Weights of a small GPT-style language model, trained from scratch on English Wikipedia: normalized queries and keys, 108M tokens.
MLP neurons of a small language model. Each row is named by its layer, matrix (gate and up: input weights; down: output weights) and neuron, and shows model dimensions 48-143. Each number is 128 + 32 x the weight over its row's rms, rounded and kept within 0 to 255. A neuron's up and down rows have the sign that makes its largest values positive.
After each neuron's rows, "fires before" lists the tokens most often just after its 100 highest values on Wikipedia text that the model never trained on; "fires after" lists the tokens most often just before its 100 highest values on Wikipedia text that the model never trained on.

L5.gate86 [151 142  49 139 160 164 161 175 142 129 116 154 163  98 181  83 109 125 120 109  58  84 122 123 139 101 154 175 186 192 105 185 130 113 162 146 134 104 154 121 123 123 146 147 100 134 114  75 147 198 150 139 139 111 124  79  93 151 167 136 135  53  91 139 109 128 116  91  71  69 133 113 200 157 149 176 136 129 123 158  73 129  36 149 135 140 130 145 171 113 182 114 105 131  92 118]
L5.up86 [ 93 144  25 138 111 171 152 151  99  86 162 106 149  76 160  98  70 156 123  90 106  49 132 146 190 155 145 118 185 144 139 172  82 113  90 167 110 127 125 165 170 116 135 119 141 145 154 159  95 152 154 184 131 107  94  22 140 158 160 156 137 125 151 123  88 186 121 138  93 201  96 113 143 117 126 147  82  58 111 116 103 113 137 114 146 163 117 164 139  96 172 140  72 184 107 144]
L5.down86 [114  96 151 174 147 138 153 132 109 136 117 118 130  87 209 107 197 142 110 100 149  59 195 165 143 127 160 104 192 133 107 142 106 121 119 146 131 119 118 153  89  87  71 108 104 153 119 118 109 116 145  97 162 111 107 115 172 120  99 155 203 166 103 105 155  67  88 105 121 121  83 145 137 144  96 125 142 119 109 120  79 130 114 150 110 110 175  93  89 143 105 121 159 116 142 120]
fires before: " Y", "her", "he", " |", "on", "ton"
fires after: ",", " n", " N", "d", " |", " in"

L5.gate41 [181 144 124 106 133 117 139 151 112 182 124  66 110 107 145 150 109 155 116 151  81 124  83  98 156  89  98 124 106 125 146 119  96  77  86 105 159  97 157 173 115 153 126 111  78 164 141 190 123  97 158 191 148 132 136  63 126 141 202 168 132 120 115  76 157 134 146 134  98 101 142 127  61  73  98 132 196  92 128 146  80 130  92  85 126  95 129 161 131 107 132 129  71 108 136 185]
L5.up41 [116  77  88 178 128 124 115 174  95 147  89  97 137 165  92 166  93 177 176 156 144 158 140 138 118 134  90 153 180  55 129 157 132 134  93 137 134 104 178 113 107 137  64 107 114 105 155  82  67 146 164 130 164 150 111 123  50 142 116  52 143 122 186  92 136 149  99 131 148 119 194 158 107 143  68 139  91 118 164 133 154 120  92 115 166 115 111 102  88 158 149  84 151  62 108 149]
L5.down41 [155 156  93 149  70  94 126 122 179 112 100 114 146 176 149 114 115 158 120 108 135 123 107 142 112 103 145 146 111 132  96 174 101 124 124  89 143  94 119 107 119 185 119 124 106 181 127  96 124  22 155  94 154  64 120 101  92  84  82  97 143 130 147  76 155  62 123 150 132  89 137 148 123  80 150 199 137 130 185 162  98  99 132 118 192 114 105 136 141 152 133 145 182 162 166 121]
fires before: "al", "ing", "an", "od"
fires after: " R", " r", "R"

L3.gate170 [135 102 136 143 129 148 203 113 165 143  76 173 117 132 103 153 141 121 146 113  94 110 172 104 159  73 111 118 164 170 140 116 150  70 151  99 136 106 158 109  75 118 109 143 158 180 181 151 153 130 125 121 169 109 116 112 163 140 115 165  58 120 145 157 124 203 111 107 179 111 125 142  84  64  87 127 140 120 208 126 124 149 150  97 100  81 189 187  87 106  98  92 106  90 147 160]
L3.up170 [ 92 156 134 117  94 138 121 140 189 101  74 136 117 156 130 189 125 109 199  83 112  63 152 148 123  56  91  95 153 174 150  84 147 102 155  96 169  99 199 135 137 169  84 104 163 132 164 156 108 102  81 134 162 117 105  99 154 110  88 126  66 169  84 161 116 150 123 134 157 147 123 118 158  63 131  79 135 125 186 147  86 146 131 134  94  55 135 130 137 134 110 117  38  61 117  95]
L3.down170 [128 172 141 130 191 178 149 100 123 118 138 123  52 120  59 102  85 124  56 111 117  99 152  98 175  74 143 132 158 113 109 187  90  63 129 108 102  88  96  68 126  90  86 134 182 133 131 117  78 167 159 125 163 152 158  80 139 201 142 178 153 134  88 127 149 155 142 123  71 156 123 133 121 171 140  88 111  69 167 169 151 121 110 145 160 103 125 112 152 146 135 167 122 130 142  85]
fires before: "1", "5", "3", "6", "4", "2"
fires after: "|", " in", ",", " the", "-", " |"

L9.gate108 [131 129 120 178 142  69  56 163 123 109 107 143 159 147  63 175  89 130 122  96  86  95 119 171 153 114 147  62 128 118 121 190 120 150  59 159  88 140 140 137 121 175 103 147  89 146 103 126 151 102  62 132 127 153 116 102  42 138 112 106 138 124 142 153 125 152  93 161 133  78 118  96 147 143  96  62 153 144 124  98 110 152 137  75 109  79 156  94 138 145 152  90 126 118 102 191]
L9.up108 [ 93 128 207 154  92  71 123 134 193 151 123  97 152 148  95 150  67 113 109  60  82 182  65 170 140  46  83 142 106 118 128 103 102 151 176 187 105 103 147 101 110 109 204 130 138 126 120  88 115 114 189 136 129 154 117 143 106 116  98 106 128  94 131 151  97 130 128 173  90 149 109 127 135  93 113 127 148  82  96 135  93 117 164 129  98 111 135 102 148 206 155  73  89 185 132 140]
L9.down108 [141  94 167 122 165 154  63 209 166 163  87 110 139 112 217 174 155 131 128  81 117  39 106  95 136 122 125 108 107 179 147 173 161  91 147 175 148  92 146 149 172 147 113  91  84 123  87  85  60 185 106 101 146 161 154  96 120 119  95 162  95 141 136 133 130 106 110 107  89 138 139 118 136 145  93 156  71 102 127  67 138 125  57 121 149 121  64 107  97 102 134 112 109 148 111  93]
fires before: "ia", "ian", "orn", "y", "ur", "ell"
fires after: " Aust", " R", " (", "ur", " P", "-"

L10.gate0 [166 133 163  74 161 137 108 121 117 126 135 143 112 134 141 139 157 104 134 131 110 201 168  93  78 115 154 121 110 164 152 106 140 108 114 193 135 128 123 112 149  97 138 100 150 152 121 138 117 133 149   5 144 153 125  82 156 142 128  77  86  77 109 132 103 147 147 108  93  96 122 114 110 141  68 130 125 131 128 133 128  39 110 103 104 110 124 171 171  61  64  89 112 222 136 111]
L10.up0 [167 142 145 139 153 152  86 134 143 141  82  87 117  94 119 125 113 149 200  62 156  93 139 211 165  62 208 120  94  84  87 164 146  90 171 118  92 137 117 158 125 157 118 119  93 114 135  93 128  76 157 111 105  70 123 100  90 149 115  82 106 149 126 120 148 114 121 127 135  93  87 136 145 159 183 180 155 102 169 131 113 117 168 154 147 157  95 145  98 146 130 124 113 130  88 159]
L10.down0 [142 147 167 101  90 104 142 115 109 139 107 151 142 119  77 207 176 109 144 127 111 100 187 110 129 133 121 109 120 135 157 128 113 155 169 166  96 171  86 104 136 133 125 122 145 145 122  71 108 144 158 124 164 138  95 113 143 155 177 112  77 164 157  81  97  88 141 164  98 107 183 142 107 102 154 140 127 125  79 153 137  94 116  93 105  69 110 107 135 144 146 128  88 206 120 137]
fires before: " |", "."
fires after: "|", " 200", "ov"

L7.gate47 [153 144  81 107  62 151 116 157 141 147 180  69 138 107 136  89 142  98 187 135  67 128 155 122  85  97 121 190 120  82  80 132 128 123  76 130  98 114 112  88 120 149 141 147 188 107  85 120 176 103 119 132 166 102 131 193 110  80 106 119 124 139 102 121 134 150  89 129 141 203 122 108 182  89 124 148  94 132 187  98 101  78 124 130 128 132 120  99 162 194 110 113 142 104 114 106]
L7.up47 [127 103 116 134 169 131 163 121 168 137 158 137 116 168 125  98 113 121 172 127 110 134 175 135 185 146 119 110 178  59 196 189  44 131 142 131 140 106  86 110 115  76 151 101 118 103 116  70 186 104  99 178  85 151  88 129 158 116 138 126  78 149 152 117  96 124 174 155 108  80 102 158  92 129 142 115 118  84 146 114 118 139 147 137 116 132 160 143 135 170  90 133 133 140  89 169]
L7.down47 [100 114 123 189  83 154  98  94 145 135 127 172 116 105 177 112 151 136 140 146 109 111  96 114 173 119  70 149  91  92 103 166  85 112 104 182 115 168 128  96  94 201  97 158 181 106  87 137  88 117 132 125 128  95 134 187  81 144  69 123 126  60 106 120 146 126 105 154  79 147  67 115  96 152 108 141 152 140  83 133 111 118 123 106 164  72 120  63 209 135 106  99  94  90 120 112]
fires before: "iv", "el", "eral", "ad", "f", "ur"
fires after: " F", " f", "ich", "f", " al", " c"

L9.gate77 [110 128 132 141 112  95 138 151 100 109 120 123 123 172  74 144 178 189  88 154 147 148 132 132 120 196 140 155 124 113 118 118 134  69 112 101 118 118  76  90 112 154  81  70 124 141 157 131 112 120 114  98 106  95 137 166  94  95 162  64  77 127  81 122 170 105 157 162 154 121  91 189 121 194 122 136 117 176 128 154 119  43 148 139  92 160 176 115 132  72 124 115  82  71 113 110]
L9.up77 [161  94 119 159 109  75 147 101  95  85 123 104 141 121 134 166 170 124 124  98 121 139  70 209 119  67 185  80 166 148 132 129 123 121  75  90 153 128  78 111  56  86 153 138 159 186 138 170 148 128 149 188 137 118 151 118 149  81  75 150 117  90  90 118 198 125 112 128 100  98 138 156 125 134 120 134 159 187 115 139 122  57 160  85 211 155 158  81 147  80 106 124  89  92 164  86]
L9.down77 [225 115 120 121  56 136 124 149  93  38 172  93 126 158 133 100 155 153 199  88 126 111 139 134 157 170 187 176 101 119 147 142 162 117 115 128 185 203 140 145 104 109 147  78 147 148  66 182 161 148  92  59 108 109  80 167 148 121 142  87 112 139 120 115 140 139 140  97 101  40  93 163 135 105  98 127  82 185 105 121 115 115 122 171 170 157 151 130 136 123 156 145 106 171 138 122]
fires before: "a", "ational", "at", "ation", "le", "ations"
fires after: " o", " ", "oc", " In", " gen", "x"

L4.gate175 [145  66  81 119 168  76 139 157  99 130 141 122 104  98 126 149 160 142 138 139 109 136 105 107 109 153 139 188 131 166 114 115 153 137  94 120 142 126 118 172  52 104 145  60 155 175 125 159 116 151 139 170 152 161 128 126 130 113 175 119 164 119 105 155 174 165 111  92 177 164 155 165 124 168  74 132 105  94 113  95  64  45 124  93 152 138 122  96 134 131 140 123  87  77 152 129]
L4.up175 [168 156 134  91 154  92 112 125 155 193 107  85  95 155 173 115 144 112  95 119 159  62 111 160 136 152 135 130 163 216 143 164 213 191  67 159 171 124 111 156 167 155  83  77 101 129  90 171 168 111  87 161 151  67 168 162 135  53  97 131 151  42 141 132 158 113 120 113  99 159 121 141 104 140 158 122 120 137 171 133 125 138 103 113 185 102 148 100 126 137 127 116  81 138 167  98]
L4.down175 [145 157  92 214  91 138  99  91 107 154 188  97 126 112 121 114 102 172 132 121 151 134 127 133  81  61 128 152 115 145 154 129  97  91  77 202  78 153 141 142  65  99 128 147  86 140 188 113 131 109 113 110 126 161 160  86 124 114 150  65 150 143 144 136 170 157 215 159 119 101  62 115 105  91 129 147 107 162  82 144 123 152 188 120 170  89 148 147 102  66 134 142 143 111 107 192]
fires before: " a", "a", "ated", "ly", "ation", "al"
fires after: " o", ")", "en", "em", " gen", ","

L8.gate80 [172 119  77 147 154 191  95 158  45 110 111  97 139 112 130 158 149 132 134 125 164 133 134 148 185 133 102 225 145 134 152 117  99  96 157 171 181 155 104 121  83 103 107 137 200 200 123 118 140 137 169 104 140  94 137 107 119 129 112 158  87 160 111 130 164 155 129 159 166 110 113  37 115 115  75 121  96 167 141 157  73 124  80 158 143 114 134 100  97 140 170 126  43  94  75 153]
L8.up80 [131 131 128 170 119 129 134 149 140  72 125 130 119  70 145  80  96 154 118 138 138 109 167  96  87  94 174 132  73 135 130 146 110 140 108 101 196 125 142 142 132 166 149  84 108 136 158  92 128 139 131  76 142 176 113 111 147 131  77 113 120 116 154  95 158 100 135  72 126 150 111 141 123 163  89 143 147 132  99 163 148 179 150 150 109 163 229 110  97 108  79 178 166  90 103 180]
L8.down80 [115 130  79 117 162  69 127 121  84  61 140 131 127 142  42 151 182 116 211 117  86 127 113  80  87  98 167 162 153 119 133 175 115 148 133  82  88  75 122  90 123 152 173 123  77 143  88 179  80 119 100 112 114 140 165 116 160 153 163 103 161 170 149 158 136 147 182 143 136 144 109 115 158 128 138 151 163 127 164 141 178 104 110  56 177 103  60 106 149  79 151  73 111 134 168 146]
fires before: "D", "her", ")", "A", "he"
fires after: " N", " n", "N", " M", " G"

L4.gate32 [140 145 171 144 146 134 122 191 117 122 152 148 161 132  85  82 187  89 123 125 165 103 136 112 172  65 132 157 160 138 106 114 147 128 123 154 137 115 140 118  73 106 133 165 159 138 110 126 136 131 103 116 103 165  61 112 115  95 132 177  45  95 124 110 138 211 135 119 148 167 183 125 150 132 125 127 201  89  98 120 182 182 152 155 122 121 114  94 140  76  91 115 118 143 168 113]
L4.up32 [ 65 147 120 104 142 110 162 190 148  61 123 114 128 133 151 125 152 128 102 122 168 100 158 107 197 101  97 117 124 144  86 117 130 106  95 137 110 158 120 127  66 140 149 105 132 122 132 142  84 191  82 113 128 145 142 134  84 171 132 160  93 180 168 144  92 166 152  72 193 151 211 144 134  72 116 126 187 137 123 126 162 158 120 142  89 110 196  51 148 141 144 109  80 137 177 132]
L4.down32 [113 138 158 122 171 170 114 128 149 132 156 170 127 151 128  82 160 124  74 111 156  91 178  81 200 120 107 143 134  53 102 128 149 130 148 111 153 122  85 119 154  76 104 136 164 120  80 139 120 126 125 122 110 207 122 150 107  89  77  80 122 126  89 165 141 173  74 128 159 225 114 115 125 148 140 136 194 119 140 139 103 194 149 197 164  61 107 125 119 123  94 165 113 147  98  96]
fires before: "2", "C", "1", "3", "5", "4"
fires after: " (", "-", "|", " the", "C", "at"

L10.gate51 [148 123 178 114 123 132  95  99 138 156 157  93 121  98  87  98 107 135 167 120 125 140 105 108 137 141 200 114 139  94 159 156 164 190 136 174 127  76 139 172 118  70 124 180  81 135 126 144 126 138 110 162  60 190 118 153 144 150 125 153 119 117 119  77  95 172 129  88 108 147 144 114 153 108 140 116  92  96 121 123 179 186  78 123 131 171 143 118 100 202 106 109 122 132 142 229]
L10.up51 [158 106  96  62 109 200 124 178 145 146  61 128 142 130 191 109  53  99  67 112 114  75 156 205 117 150 167 165  91 194  82 150 135 140 109  91  96  81 128 103 103  73 116 160 140 104 161 137 130 181 138 168 185 201 141 130 161 202 111 151 104 128 100 122 141 134 109  86  98 118 106 175 116 107 105 162  75 121 119 152 132 154 108  82 156 150 108 124 123 100 156 149 115  89 144 158]
L10.down51 [151 136 120 145 108 136 130  64 113 147 157 163 158 135 156 180 175  84 140 115 114 147 153 144 118 130 123 106  67 178 104 162 100 194 106 162 105  41 114 162  98 144 135 129 115 136 157 181 169  93 108 149 158 106  96 182 151 105 107 112 153 158 118 172  79  95 153 142 122  61 124 159 101 110  94 110 111  99  52 111 146 181  65 117 143 149 127 131 157 134 141 113 160 140 135 126]
fires before: "ew", "ol", "act", "og", "od", "or"
fires after: "v", " cont", " v", " per"

L7.gate3 [152 148  60 101 149 121 112 193 161 169 122  47 186  93  44 119 121 123  99 146 134 133 121 123 105 166 107 124 154  34 154 109 111 146 129 101 118 129 137 141 112 120 139 160 117 161 101 143 186  87  93 124 164 144 157 149 121 103  79 107 130 143 150 110  96 111 153 157 112 136 160 160 161 139 184  53 103  72 156 151 126  90  77 161  43 122 175  54 199 143 140 101  96 113 143 131]
L7.up3 [116 134  86 148 115 105 141  80  98  82 105 136  93  90 137 181 166 108  97 170 114 161 108  71 107 178 199  78 159 120  99 141 143  81 111 111 120 100 120  92 105 150 116 113 145 147  94  81 105 135 149 172 166 114 174 145  85 134 115 167 134 123 151 137 124  61 147  67 136 127 141 149 106 139 176 103  89 128 154 126  85 162  83 128 145 151 174  80 159 149  72  81 152 110 103 116]
L7.down3 [ 59 100  97  99 142 126 119 151 125 158 130 139  97  86 101 119 167 150 145 150 133  76 113  77 115 141 144  63  83 117 112 121 138 121 151 124  80 123 132 151  80 133 109  97 165 143 100  92 120 211 153 148 127 114  98 137 121 118  83 137 131 151 147 134 206 153 112  86  91 188  63 150 128 149 158 128  99 185 214 133 152 102 130 103 161  88 108 126 173 212 128  84 105 122 104 159]
fires before: "i", "te", "t", "ter", "el", "iz"
fires after: " S", " Comm", " p", " comm", "ss", " n"

L8.gate107 [109 131  87 147 154 193  93 101 116 129 123 128 170  99 148  71 126 119 116 119  77 147 150 112 179 110  62 134 140  72 135 161 149 129 122 144 169 129  88  88 137  69 110 164 210 145 181 111 141 102 128 104 133 126 129 133 166  97  78 125 130  97 129 126 136  98 126 150  75 164 169 161 171 166 125 172 152 127 146 143  42 139 112 150 106 123 145  81 152 129 128 106 136 171  41 133]
L8.up107 [120 141 125 180 103  97 119  83 111  97 121 135 125 124 118 145  88  46 106  58 118 121 153 144 118 123 101 143 102  95 158  79 123 150 115 134  96 146 133 142  63 124 130 171 216 142 148 161 102 114 157 127 136 100 141 142 127  84  87 138  78  98 135 124 132 129 145 139 130 129  90 114 125 126  86 174 162 161 108 107 120 132 132 109 122 126 147  75 160 143 124 134 156 136  92 199]
L8.down107 [209 108 123 106 138 159 167 120 147  99 142 171 140 132 125  94 139 101 102 133 165 137 163 126 177 107 165  95 150 136 100 134 108 104  73 134 150 190  78 126  82 126 128 169 119 162  86 190 162 109  59 156 136  69 157  93 140  82  98 139  62 142 120 117 136 134 136 126 180 123 103  98 115 104 149 131 138 113 134 151 118 124  61 118 124  90 164 160 130 134  88 114 118  85 129  98]
fires before: "her", "ational", "he", "ary", "ab", "ib"
fires after: " in", " n", " an", "il", "N", "t"

L8.gate25 [168  98 161 154 127 134 147 149 177 133  96 159 162 132 101  74 127  73 141 151 130  96 149 122  85 110 143 173 142 138 131 123 157 165 185 147  41 113 140 109 104  61 124 118 118 148 166 136 136 123  92 102 134 143 135 128  67 124 131  87  63  73 158  99 100 133 103 160 152 117 124 203 170 170 163 147 151 146  90 131 136 136 130 115   2 108 153 161 116 130 176 114 104 131  72 132]
L8.up25 [134 126 127 114 209  82  57 159 141 120 100 116 147 144 103 117 112 143  67 148 136  67 147 110  99 107 123 160 100 137 130 126  69 185 130 112 198 141 147 142  98 196 135 153 103 125 136 162 130 130 144 149 100 138 142 120 101  96 120 102 153 148  75 143 151 104 166  98 140 129 149 183 100 145 137 147 114 153  72 108 138 125 158 128 135 124 183 150 134 142 115 202 105 100  74 183]
L8.down25 [112 121 162 114 135  61 133 117 103 149 128 121 138 140 157 152 132 143  84 177 121 145 150 114 129 114 114 123 108 139  87 110 111 110 160 135  84 141 163 127 175 150 109 178 150 165 121 124  79 176  63 105 137 163 216 114  56  55 111 170 151  88 150 171  91 102 118 130 131 121 148 131 129  80 187 126 163  48 175  93 144 130  88 127 102 132 151 124 161 121 127  87 128 143 116 134]
fires before: "2", "20", "0", "19", " |", "11"
fires after: "–", ",", " (", " in", "0", "|"

L8.gate142 [117 147  82 204 134 124 196 109  91 153 118 147 136 118  73 139 134 170 125 153  98  92 156 158 101 128 113  66 146  92 125  78 135 156  85 187  84 111 142 114 175 129 187 128 145 190 182 162 111 129 192 198 133 143 133 121  99 148  98 157 126  71  97 107 133  87 172 154 204 103 199 156 129 104  58 153 123  65 114 164  58 177 119 114 160 108 134 142 180 144 138  75 113 109 123 152]
L8.up142 [128 166 122 118  82  98 166 114  57 158 112 130 178 113 121 147 129 153  80 121 111 104 106 173 101 138  56  80 182 147 121 164 114 158 159 133  98 187 100 150 158 124  75  82 195 136 104 125 105 194 127 162 151 139 152 176 122 106 164 115  85 109 155 141 136 127 137 128 165 128 103 133  75 126 137 198 186 123  94  84  72  95 126 121 163  68 117 166 177 116  82  88 112 133 118 162]
L8.down142 [147 114 159 111  55 150  50 144 124 160  87 213 118  81 165 130 107 127 123 114 204 133 130 133 147  91 147  73 170 138 148 156 139 115 119 101 132 101 122  83 126 164 128  53 143 137 129 102 100 145 151 147 111 119  99 165 161 185 125  74 149  60 127 157 178  78 127  81 112 122 146 101 155 138 128 175 177 110 127 129  57 180 141 168  79 117 158 129 106 135 178 140 149 154  95 172]
fires before: "her", "ion", "al", "or", "es"
fires after: " m", " M", " T", " an", " ", " V"

L3.gate69 [141 119 111 125 168 118 139 153 170 126 178  84 101 166 115  91 175 144 148 120 113 119  88  75 117 116 128  53 113 146 134 165 124 131 119 163 140 146 106 192 112  51 167 164 155 146  53 144 136 117  93 184 131 123  97 159 151 137 178 108  93 111 130 148  99 211 133  53 151 177 145  74 159 136  86 146 153 134  92  82 108 112 160  96 176 112 143  65 138 149  55 138  91 160  86 159]
L3.up69 [120 145  74 128 155 131 134 150 139 128 152  76 147 180 119 116 138 109 171 102 109 109 137 162 132 147 112 134  76 161 116 170 114  74 157 103 158 221 139 124 112 145 171 143 174 139 111 151 149  52 172 123 106 112 171 165 180 182 134 119  29  98 141 163 123 102 138 113 108 168 153  90  96 126 146  88 143 121 106 123 163 176 148 139 145 121  90 113 124  60  75  99 116 100 130 113]
L3.down69 [167 112 135 119 187 159 136 182 172 128 163 120 111 116 110 101 121 179 155  59 131 105 110 128 103 126 120  56 166  69 126  76 128 143 150 100 139 135 173 155 142 134 102 157 142  75  26 206 132 144 144 143 140 103 170  73 141 164 126 143 104  96  71 124 135 179 151  96 115 188 131 110 137 200 150 145 132 150 135 115 120 163 145 130 198 104 142  88 166 125  82 151 175 152  84 128]
fires before: "1", "4", "2", "5", "6", "7"
fires after: " 19", " (", "20", "′", "|"

L9.gate151 [174  66 133 163 144 158 163 160 155 173 156 105 159 137  83  56 141 133 164 102 146 160  97 143 125  92 146 174 133 114 193  97 120 114 103 197 122 124 115  91 134  88 144 169 154 126 131  81 130 130 119  85  94  88  86  63 128  75 101 130 121 155 129  97 139  93 173 161 130 141 158 123 174 136 174 142 189 138 125  84 143  81 118  87 105 121 144 119 115 126 128 177 141 137 127 109]
L9.up151 [108  78 128 168 131 113 128 118 119 131 167 149  68 140 141 112 123 115 123 145 123 128 124  90  64 124 104  89 134  82 104 254 147 176 148 178 156  85 173 119 132 144  96 130 139 107 108 152 121  94 139 100 149 115 136 142 180 139 127 146  84 152  92  70 154 141 107  98 127 117 129  97 158  81 133 165  46 168 140 121 121 165 122 149  96 181 109  95 123 172 155 144 117 168 146 154]
L9.down151 [168 140  42 134 147 104 118 129 119 152 141 136  65 190  80 204 105 123 105 181 106  87 142 158  86 103 152 175  90 153 147 145 147 140 130  77 112 134 116 167 121 165 122 164  97 100 130  85  86  92 109 186 130  45 177 170 142 139 126 162 130 144 131 140 115 164 124 143  80 165 132 142 140 178 113 153  91 128 151  86 117  76 169 115 117 116 136 115 163 160 114  88 154 123  94 138]
fires before: "in", "ru", "it", "ro", "l", "ant"
fires after: " con", " ad", " d", " Con", " in", " Ad"

L7.gate79 [ 95 124 172 136 117 105 103  98 204 153 155 141 114 143  54 168  92 143 167  83 166 165 130 143 174  57 126 162 136 135 119 149 148 145 106  99 149 105 116 134 129 127 117  80  93 159  93 161  50 138 121 133 158 108 122  95  86 170 113 110 115 124 152  79 145 147 147 200 136  95 143 147  73  85  96 110 178  83 179 195  78 181 137 108 116 152 169 138  54 139 133 140 124 131 133 117]
L7.up79 [ 39 126 115 145  82  52 129 153 137 142 144  91 154 127 127 170  45 174 124 180  95 157 149 194 143 109 122 149 108 116 142 113 125 112 163 121 125  98 146 133 145 170 120 106  42 144 199 119 162 188  92  70 131 121 140 121  53  98 116 122 140  87 170  61  92 153 105 130 123 131 124 126 129 181  92 127 130 115 171 161 122 103 160  94 112 158 169 115 124 136 154 143 128 119 129 107]
L7.down79 [121 109 143 121 128  93  91 101 130 122  97 113 163 139  91 142 118 149 147  70  83 115 102 131 125 137 182 172  94 120 145  96  94 108 137 148  83 144 129  75 186 121  73 145 170 125  89 110 123 146 193  98 189 128 117 119  89 113  82 168  72 105  79 101 157  99 187 125 114 159 104 138 163 178 131 123 148 133 192 141 161 130 107 112 167 173  98 141 112 111 138 122 127 111  87 121]
fires before: "al", "ian", "t", "ell", "ie", "ia"
fires after: " R", "r", "ed", " r", "l", " l"

L9.gate13 [116 133 146 127 191 107  66 126 137 126 143  66 107 115 104 106 179  87 128 122 131 156 116 101 202 108 122 159 118 111 117 134 168 144 160 131 169 144 138  81 131 128  88  90 135 103 135  61 152  99 160 223 125 124 158 144  37  98  99 143 132 165 145  46 129 146 169 110 119 185 125 104 116  77 179 195 121 101  50 159 117 117  78 135  86 144 193 112 122 150  80 163 112 144  96 113]
L9.up13 [124  91 119 166 161 118 172 125 116 139  74 109 101 123 156 121 160 151 145 171 111 130 151 111  98 156 134 125 176  57  78 125 114 100  81 151  64  99 160 133 128 119 177 157 126 105 182 161 123 101  88 105 142  78 135 135 116 115 114 150 120 193  90 129 140 127 159  81 126 119  75 155  91 112 154 142  76 178 139 131 108 125 110 176 150 142 109  88 161 206 107 163 161  95  96 176]
L9.down13 [ 99 173 106 123 141 165 140 121 152 127 104 128 189 104 147  92 156  63 128 159 115 102  67 132 112 151 110  84 129 174 153 161 149 156 128 106 169 164 106 100  72 107 143 176 139 130 146 136 183  89 123 172 121 134 108 117 127 149 125  77  99 112 148 139 114 163 137  79  53 142 107  75  91 167 150 166 158 167 164 133 129 135  34 180 135 164 128  98 195 130 143 174  42 114  87 107]
fires before: "it", "r", "ru", "ance", "all"
fires after: " in", " In", " con", " Con", "A"

L5.gate30 [192 131 130 213 149 100 144 151 110 127 122 140 118 100 110  99 190  78 109 113 125 137 171 157 117 121 125 105 110 169 160 120 105 126 110 130 135 127 137 141 132 181 153  91 161 126 166 105 109  92  65 149 107 111 154 213  90 138 113 139 151 128 128  31 150 124  83  81 134 156 150 118 128 125 153 115 127 159 178 121  98 186 121 117 121  66 108 151 161 173 130 175  70  80 154 157]
L5.up30 [161 111 178 168  96  89 140  86 136 134 107 161 133 107 119 119 131  70  57 117  72 123 144 112  98 158 131 106 138 121 144 122  69 122  99 156 153 161 103 216 160 160 145  81 182 131 117  98 110  96 155 185 171 152  94 115 179 132  96 150 170  93 172 103  86 125 105  79 124 166 142 112  99 110 177 102 162  78 147 132 128 189 182 136 186 160 108 238 166 123 110 139  96  76 119 138]
L5.down30 [153  86 130 152  88 105 124  88 153 195 157  82  62 127 144 129 142 120 137 152 168 171  99 104 132 114 116 135 124 111 138 129 147 138 159 117 164 147 139 110  95 150 141  77 136 131 145 119 109 150 176 200  62 161  84 122 128  90 120 170 103  80 123 168 162 100  82 117 162  65  97 125 124 174 108  97 152 165 120 160  79 151 145 162  66  77  85 210 193 153 161 134  82 152 142 155]
fires before: "'s", "um", "al", "or", "ion", "her"
fires after: " m", " M", "om", "um", " an", "im"

L8.gate101 [128 121 162 148 129 155 132 127 169 145 109 104 192 201  99 161 200 172  73  87 110 115  62  67 129 149 154  91 201 141  73 130 158 122  75 101  73  43 135 128 151 154 130 115 134 179 101 115  86 172  94 131 114 106 174 148 177  79 150 159 135 130 187 153 126 108 116 130 146 162 142  76 127 109 161 145 155  94  89 128 180 146 118 181 124 156 128 138 100 104 173 126 140 147  90 128]
L8.up101 [138 100 136 115 155 137 139 151 110 133 117  96 136  86 105 106 151 124 142  73 134 133 130 146 152 106 112 133 168 104 147 180  90 179 137 147 145 103 102 133 138  60 126 163 245 160  95 192  72 134 113 188 169 145 156 162 122 137 106  88 117 133 168 100 126  92 117 183 122 107 173  96 103 103 137 127 133  84 185 117 151 100  71 148  56 162  95 126 166 169 134 132 152 145 158 153]
L8.down101 [154 122 159 134  61 159 105 132 147 136  98 128 175 144 115 138 156 127  68  85 100 156 133 142 133 135 116 169 214 156 127 103 148 160  72  87 134 149 143  91 177 176 137 155  98 106 228 160 152 168 145 101 134 101  82 124 138 115 139 132 172  71 126 137 138  89 113 112 147 163  50  79 144 168 166  77 136 140  96 105 144 154  81 138 137 144  90 121 169 104 126 129 110  70  99 115]
fires before: "ip", "iv", "ual", "es", "u"
fires after: " part", " re", "in", "ur", "el", "re"